config = dict(
    d_model=256,
    norm_place='pre',
    parallel_block=True,
    init_std_qkv=0.028,
    init_std_o=0.00349,
    lr=0.00161,
    beta1=0.9,
)
MLP neurons of a small language model. Each row is named by its layer, matrix (up: input weights) and neuron, and shows model dimensions 0-127. Each number is 128 + 24 x the weight over its row's rms, rounded and kept within 0 to 255. Numbers have three digits each.
A block is one neuron, or neurons of one layer that tend to fire together. Before each block is what it responds to, as a language model described it from the Wikipedia text at the highest values.

Responds to: Mid-name syllable pieces. Interior syllable pieces of romanized names, mostly Korean and Chinese in tables (Se-w-on, X-ia-ona, J-ong-hoon), plus occasional function words such as of, as, via.
L8.up14:149125094123126120105154169110172122137125072125096128151139111149093134126157134117128077138127151115119133125098150128089139164133116088141174131132116114151147129126110143115146103089133151120158118100162134167141157133082107084139112143086166101151163120127128160143126115133143132103177098173118125122159187149144149144144146135114132159103119060134094137148132159075108125126178
L8.up632:145133095154131140121135138141133141187143109122154136123090172150130140116180117133093120162134118134140127130108125106116133110140129101129124113099142118148136141089097143141136138101117143150149102090162130115137154116136116132127122119113159104140155139148136093084134066120130145145135119169137112138152156124147111196153159159137104149123143127161124148134109151055123093187158
L8.up803:100133102143111116181088170138128111137098108113172153135096159161122190119116108146151149134149137132086114093151146113129099170122129108114135132158097118149124067141126171121134128133119158159153123122125136125137140151136128095108116131091127136122170101143153140103108131122138161140112109188137147106138098160099122104101149099133123123150098117129109180135148102142144101155116
L8.up998:122110120150103141144130136151136200140174134132108138125178139131146160179155147113120057117153108112113132144123091143111120107148127085145139116138113151147109120114125154162096145147118137096112132116117118097091121128098124096148118145143142115119116130124122164127108114161116098130156124151097095153137145177160116106117136111171126149104091121117103144094082113061120081103148

Responds to: Clause-opening subordinators. Words opening a new clause at sentence or paragraph start, mainly subordinators like Because, Although, While, When, However, plus reporting that (reported that).
L8.up207:121110127158092139101108142137134126173120116139099118164149143132117151120121148141173111171134121137130132143157141113106124108117143145147131108121103128147142087108142165142117128129149166105147096113128149134130160174097151151130106120133112108124130126134119128114108153159158128114172114161117108141128123123132144121164134066135132117091063113135146150145127123134095135150105
L8.up899:128080128172140135104135149104125150122096096099120140120136153146132165129106147135142100144148130178171121128190134145118146131151136151190163121116060124148162103110120173126129132098149156127118099151119165132136143169095133094172125131132129135101118128130142094166107099131103143132160138127138114143120113115118117127153139092150165132103111140106122168097130150115096102135140
L8.up935:117095162108109157144119127150111124132119127143108132135128111096122158124081167129138099126164158166164127135147114145095160111128098145122138130119113129136161114105116151101114164101138151092141088128097185124133143128102146116143120152136134119147129101154141125125118098137159115128173147109146099167193192121142155153173145095146138112137128080100133065143152143144113138115101
L8.up938:147104171165127146168115153136115157132114112164119128115124141122153101100145176107112116160142161146141118120135134098110139144155126134142141136107123137163134149100080160114134145116120116077109083084095144164147097140127130135138129153122098086121091161164141114138123120139109106094145122113111079190156154102117137126183143100159131135102136104118161103119121100133061085133161

Responds to: Additive connectives and colons. Sentence-connecting words that add or sequence further information, chiefly "also" after and/which/but, plus "then", "later", and colons before lists or records.
L4.up632:107136124116146129126122094140134135126128149139149090142124159122137137130126152137154117144085124167138141081107104118134228134105144155141120138170140120111128111152128101096109119142103142116090129097144140092120127090143126119107089129199134126159104109128122120152141148126146136109114185128126116110142200140114099095131118126135095137128090090105098103105085088139138128162139
L4.up633:126141109127144138131169107116143108155183155134106107125171139120089143137110108174162122149131111174109134126148120105124213146076179141129119118148131127110155092152164092106121148119131117095114139096081128151122132100135149108152140168145130115154155172106133138144120115141121117142152175131165098154166153128135097132158137123181093165128128148116108118142126112149144133154103
L4.up902:130150112144172143114169121126151130158109161122152098152144106127073101116127098138150121158138108164135157122131069148119150193104141121143109118134125121088150133105140131101124133151158129112128134092150112132114129125140185115136117136119151128152146184134112102145115127161144136137107199110109092118140183137149119123127129133142158116118130141136121081122139108126168148147118
L4.up940:135122119143160155130109125118142106132133149105138149130165184122094111115061140173142116160117122171144168111141119152167239143082135133115113091121154128143141106117106125121113169159120113142116096059153127096121105089134167108143122154131111130148142116105137131134129169118131110120114158106130117132155198123129123130157157134121119132148092136124103120122131095110180155128151

Responds to: Word-start fragments. Incomplete first pieces of multi-token words, where the continuation is predictable, such as som(ething), pro(ceedings), Hatter(as), curr(encies), cal(culated).
L4.up41:137141133126096161122125097131130115159139108135112107101119137100108120148102136128114130118086133141136163110043217125109124100110146136111122153154136079123131158158113102130140080168125106140135130095119148114138131111126105102069086133140133133106138134079125116144102180123104098114123176101106103107124180146109126124090092118142129102122071080112143140135087102111126136112094
L4.up310:131157125121136099147174101124136055129125136132120161098135180124118119140149119148134148111124132140114182172160176122147184119143131148142106126122142100132117155138146107149139135163158109100169112054117145144175137109136169110129119122105117136142130115073130120140116156134133162142164171115135104109163192111124136133158130147152102089164097131101110143156139116107172147134121
L4.up933:159145133129085121114113107105126106149048108127140144102116129086110122145118134120136143116086118131141129093090169144106000129104100128124140104123115114087104162133107125111124115139123109137087113091142135109131130096149119120080116153146135134115072132109123136120088170148144100144145145133109124090107128107093137132078098101102143118118122076119138093114110123110083158108132
L4.up999:127133141128108084112149118129148111128121113126130116145124136098107090148133132089120153085065126107115136118066108127137213107077126116105135140150127116098097120141118118107100065130134090122108110145113136102125164127075095074145107169147104109127037161115095104129107143104119139138132116136132121136122131126116125120106114131136146132143126077143137112114108115126118135144090

Responds to: Mid-word and year-range fragments. Word-internal fragments whose continuation is predictable (el-abor-ate, est-im-ates, Rest-aur-ant, Hond-ur-as), plus dash-prefixed second years in ranges like 2022–2, 2019–202.
L9.up473:134111154132105184163140108151116137150144150120135165135105117143085108129094188131113105151132141146090113129137153084116172133126117114135127092128122094160151113138127117170118134115159151160136118094110119190137119134101137097127135123123145097144136093139181101106134048144154125096117137163165077138166130120122155140131135142099117166116120118140152106109139077119110124131131

Responds to: Verb inflection endings. Inflectional endings that complete a verb, mostly after a subject in narrative or reported text and before an object, such as boast-ed, rus-hes, reve-als.
L8.up406:132136145176126149095142161118111155110126075121129115100173115093127172115142088122100127123166130104110094155090108044090136108136110147134144096083118071144151092117119139137165128144138156106138092104112151149162113111110141117153117139084159181129150124117135136080108092135142123122133152129142129160166169125167143147160139115095101142132126142067155078141087092127095140143150
L8.up587:158071079124149121122148132125136150147157083129151134119130120090149171121149094196101094159135150097165113177116127103123107125122130140099143103089080132147150096136145141187102123111136148065142115131136188139179106110120144157155083152102158090108087165111142101122100106097142152105130111119131109148166122106181146126130142125133094117107172091065120098142129136131125152129124
L8.up799:123096132166128121114123153118136164118064108178133130102092111121129167146162132148146108121128142136107100159104149146107117181149100103101098114107159088138167088121102123118125115179151148103073104095069152134146149120138144123155121103089101159154109078136146127091123151149091110113133115149158084123171161094153132161153142137109131147150148100069184107127154108116122102149114
L8.up981:124075105158110129119129152135149172125118110130115104141142128088138163146127113161138074139163180141116077112119126129090126111124160119151123119088129089149175124129116161144098111108129114133126097129108158142114148106084156104160114115096128139113120085126146102111126157135134149128131152104164078140143174115156147110148124089148151133133125106072118102125089145142122138158123

Responds to: Mid-word second syllable pieces. Short consonant-vowel word pieces, often ro or pro, just after a word's first letter or hyphen, as in C-ro-atian, post-ro-ck, P-ro-fessional.
L9.up953:099136123119142119117113145113103114103127138179125142147127112119112143165154133144157169132163117160112101148146152120118112130120102117077154126130105117113090157113139158149123147120086118145137129094138129085157145138112141122099134108138144161066118109088143131138097124150126120149174078151148136148151174103136093185131125119126105148116141086119139121147171126121114056094094

Responds to: Fixed-phrase function words. Middle words of set connective or comparative phrases, such as rather than, as well as, due to, the same year, plus time nouns like years or days after numbers.
L9.up807:162106121128101177102125157159172122141119149146123136123123167156129130133133139162114106172153142097157152164111128114092116120127150140128105115107105132158178128102136096089175148130113138100141052136110132143135111131110138103157113147136078077120089132137177093085126069110165131107121142146163161182183149144131192135153141116100148103114135072106128151152118143133133130139137

Responds to: Subject "it" for topic. The pronoun it or It as subject standing for the article's main topic (a place, song, newspaper), plus occasional paragraph-initial capital M starting names (Morris, Magnus).
L4.up365:111102160119148105161099172150141161130121097128155132143087112141152127120122116106112138135153135115131129113104171147148230129140114109125116139103146114140105158110120164141108117147139147120118122176162130131123109168122109158129161092130127143117123119131130149122133100110129128102095094113089191113120091145133153174090126118101199120126168131144140114100137147135110107111159
L4.up382:117116130120108131165089158144117144090082101131150129134087125161168150118122145160130122136156128096136081102119161136146249134116128109154126103104118114142123132113124139137059136125113116135111075108152145092109105097124121127119153103147142141147141079103139132127121077140149140112114098135088187108121122134158112110098158123113162141121139102122109128095128134156102107115172
L4.up786:119126104159133095121112110126098108133116122161095147098102136139167110179131103158134108135161139131134089109129147112124138133128128070160111143089155090138135124127135143173168101156086169163099081086081124138156106137149147139137155098119116068129145104099141142140096111145116137077124124136109093124143109137146131132128160118136154152147164085129136126185149157158131078117114
L4.up944:132096169135115112154102147157134165124117068132127153131116130125168154135127128113107142113149101106116128136089215120143168121140110096118121135108146112169137152101134151157127117134141131119117076151138145096109118159092089146121128144152141140110090125142138128116118101100121127110101100096105186138110094141126151169110123111101209116126152144158141137110126138128121076098147

Responds to: Article subject back-references. Words pointing back to an article's main subject, usually it, It, which, that, or is, and the head noun film in opening definitions.
L9.up22:144132149129136096127088136119132129098165105125120131161113154101160093165113095111100120088147103127150069155151114119164086166093113144154083136112137133169169138161154112170122144106105111114088103103101147100122137130158176115125133143135144136143164143127133152143139109126132128117107131142126128112139141104138138142138135123175098161106138143130152138148103142136127102182094

Responds to: Relative that, dashes, name fragments. Mostly relative that after a noun phrase (war that took place), dashes between clauses or dates, and mid-word fragments of foreign names (Pak-ol-a, Č-orn-y).
L9.up463:146125090143108073184092149124131158172111116141144116113148117094116147158125145122050117139127144155123107113102089141125136151127127095135159141118131099148123151130096148113164131095150147117114113089147128104110101151104128109115098136127119112127112151143138164152109102090170114173132166162097119137149155136135174093109154109112108119134097140165148112159128139121116128076170

Responds to: Narrative sequencing adverbs. Time and sequence adverbs right after a subject or auxiliary in biographies and histories, such as later, also, shortly, subsequently, initially.
L8.up23:117097135118139147106099140139133122144119112117125129098171125110138148164158152162128072156172129087152130200130175147129130128104119096158116143099152107107156092141147147132133141104132165144112124120069174157164098137124128132158071098107101108122133100175143151123103114127151143108122149098129121131178196121130103141147161115120101130122165061056108139124128146058109137143130
L8.up74:137142110155138120121101154151143130138151134112093158120151106122148123123159127167168095120160099108103099136161155164139127121140165102145073107141122129141133117124106106126142117114098127170149101157151139116161132187145183113138105173164086135079150093128141163190116114096122154118112117143108137160157160135091145119148147095154118138081120129119126140112121117113133136101121
L8.up397:172094100145134089112095125072133083144143124109102173136152176120169127108134145145115086138140120134111086116159131111156140107098155104150146129128108121126118156126166107146166145103122177159133104126107141144137081121137184146151141191099163134095147164157147112087101095106148138139130105149123132120158127129121147107143121099164123104110141112106131098114129105127107110121096
L8.up753:134119098109124111119119176103112135124103117129150170102115149108156105097149138164128087117170100113110095128126127112124113116108140141134130124161107118155143111148113126190161183099128116175133111102112111111125098126132133162154118147113141167112141140112138091115111153150173123134166154111129105148152094104150162175122163106139098123153116144112125122192103133166079098087111

Responds to: Referring pronouns and relativizers. Relative pronouns and anaphoric words pointing back to a preceding noun or clause, such as that, which, it, this, these, who, usually followed by a verb.
L8.up102:152097126182129117137114139149057134077103096181161160142078125099148111128114134141099138152125155175070137124108170120118127133097126104138101128105135138120145148128114164147145123156162126155120121094107150092085110127086118112098142141104137115093112122102144131097101148114133120098185097123164119175130116057124144122160129157137114131118149126107134100146117103118105113156123
L8.up108:169085103141110134130146126128142128120111131156167140138053129104153143109114147166131135107141154095115067093137141165127092126151158129097120101131118173145133058144128152155189134118170152155111105111104122085141100098126160139116131103141081088080146157138150125138115118126105116103117151145126133136149127075116149122141156103141098133096131120151153158133116151113141120157077
L8.up442:152091104146099086137134148143112142135105134135137173156104147114130147111130124136145144105143138088112108112131162150128100145107181109113092085121119133178144144117144162153145115129160123112130106116140123143162127123131136083091149142148087195075112128106159074108110136134167097122142092109169120139129137133169153140089124122157165108097146130109180128114097071122134111135103
L8.up980:140107122134110110137118115156120156165123144172144169137093106121070153168146120101073168127115082077088144133159150152163146172123116112139079112099157146181147149120109176108121138121137082129095119136104140112101124100109136123125101175140130143080160107105165091111102121177131132149132106126129111142118165107149127110126137129124167154059122122139098169138091121078130124115121

Responds to: Mixed diffuse contexts. Fires weakly on colons after infobox field labels (League:, Province:), mid-word pieces (approp-ri-ations, man-m-ade, pre-quel), and death or born to.
L4.up57:125112142092130139130142105098089108146157129119117102133134101098096075131159134124152149129087130137129142140107116122119089102120122112092136154159154113111135089128085091100134088100117106099074132140083127137122143128131113132113154140139072133119105164135088092127134133130117092147133145103149091119119133130086126127117071098134100159140110130107131107106126134112129114120098
L4.up60:126137146102137128141170087088094119177179147129096118146156139127110094103154143128149148100141136165114148143112110127150120100100173125124143130141152115107146067135108079114152136153131129096148136115119124139128138158105134103173142161088092141123122147129117086134138118148118122118154127097180114175143174096110125115148101115170122144133125143137094147132091122114091103143131
L4.up135:111134139099151142137138107118069111121168147130117110128114107149137128138134158112133127085113132184122151104091070135161086114118158178072143156153169114145164109134099085114156108118075170130101138151113131102119103099107131145109151121171103155101158147148124113134142118114150088097127127086155130155132157125085147143129098089166121202140098159142138145114103094133165105109100
L4.up482:130123111118115162132186123086086124141160161136091120126143125106095112126125114093121127064138129142105114145103062137125140100088173160093140124115135113103161045114136085088154118101109125119165128080091117142123118134098150136143127177083119121097102184110126132125121123124129077127157117112147120158152140101120141145120111120171118163130095156118135130164106140145134093118103

Responds to: Multiword preposition starts. The first token of compound prepositions that predict "to", "than" or "of", as in due to, prior to, thanks to, other than; sometimes mid-word fragments.
L4.up611:114117097170083143104118150134144153161103083137115092144142166159161118114159130156111080132145109164150124147122106078125138086118126107103142104123114105149128144130113151131116133094120128095151099105160168161149096109120140116138134105088118122129138118191135111096129081124167138095149148150149109138163147139108149133145156136147123129154130145153160123130150125164124149132175
L4.up655:135090114128156103143164098125139125146160159111146139116139136144130111107099148119142160117127132105123159143203184106137210119134138163141132120117127146117098100142142125079120167122153115083103109101130127187146140132164130126170155071127142131191158098123113150124157087133146132125150145152155159156173104117162106143148141149149086170157152113101115108141117138159168128173132
L4.up877:122092146131152139142130148157167149130158134121159122156136150168177114141162152097145149130139133158143139130120196140132255097156084127130139167145137130145128161120139158126157133132171139122144119203133145139113140141120122145105135107148130136139100102122112150144158132134124122104110117135117135132134132142133122140112122110120164143125141132147159129113135152136151108144124
L4.up934:139062166128147137127103155131130133152096131133140184115104127160174169142094176103112145129140123153153140089117127113150150104119133142141131112122162141170153129126127161115124132139132130139153087173141149119125089138125118152105117130150117144143146097136144131143126132136121090089114096092114168141137123165149157140109122141076184139125128083163145136115116145133163087124167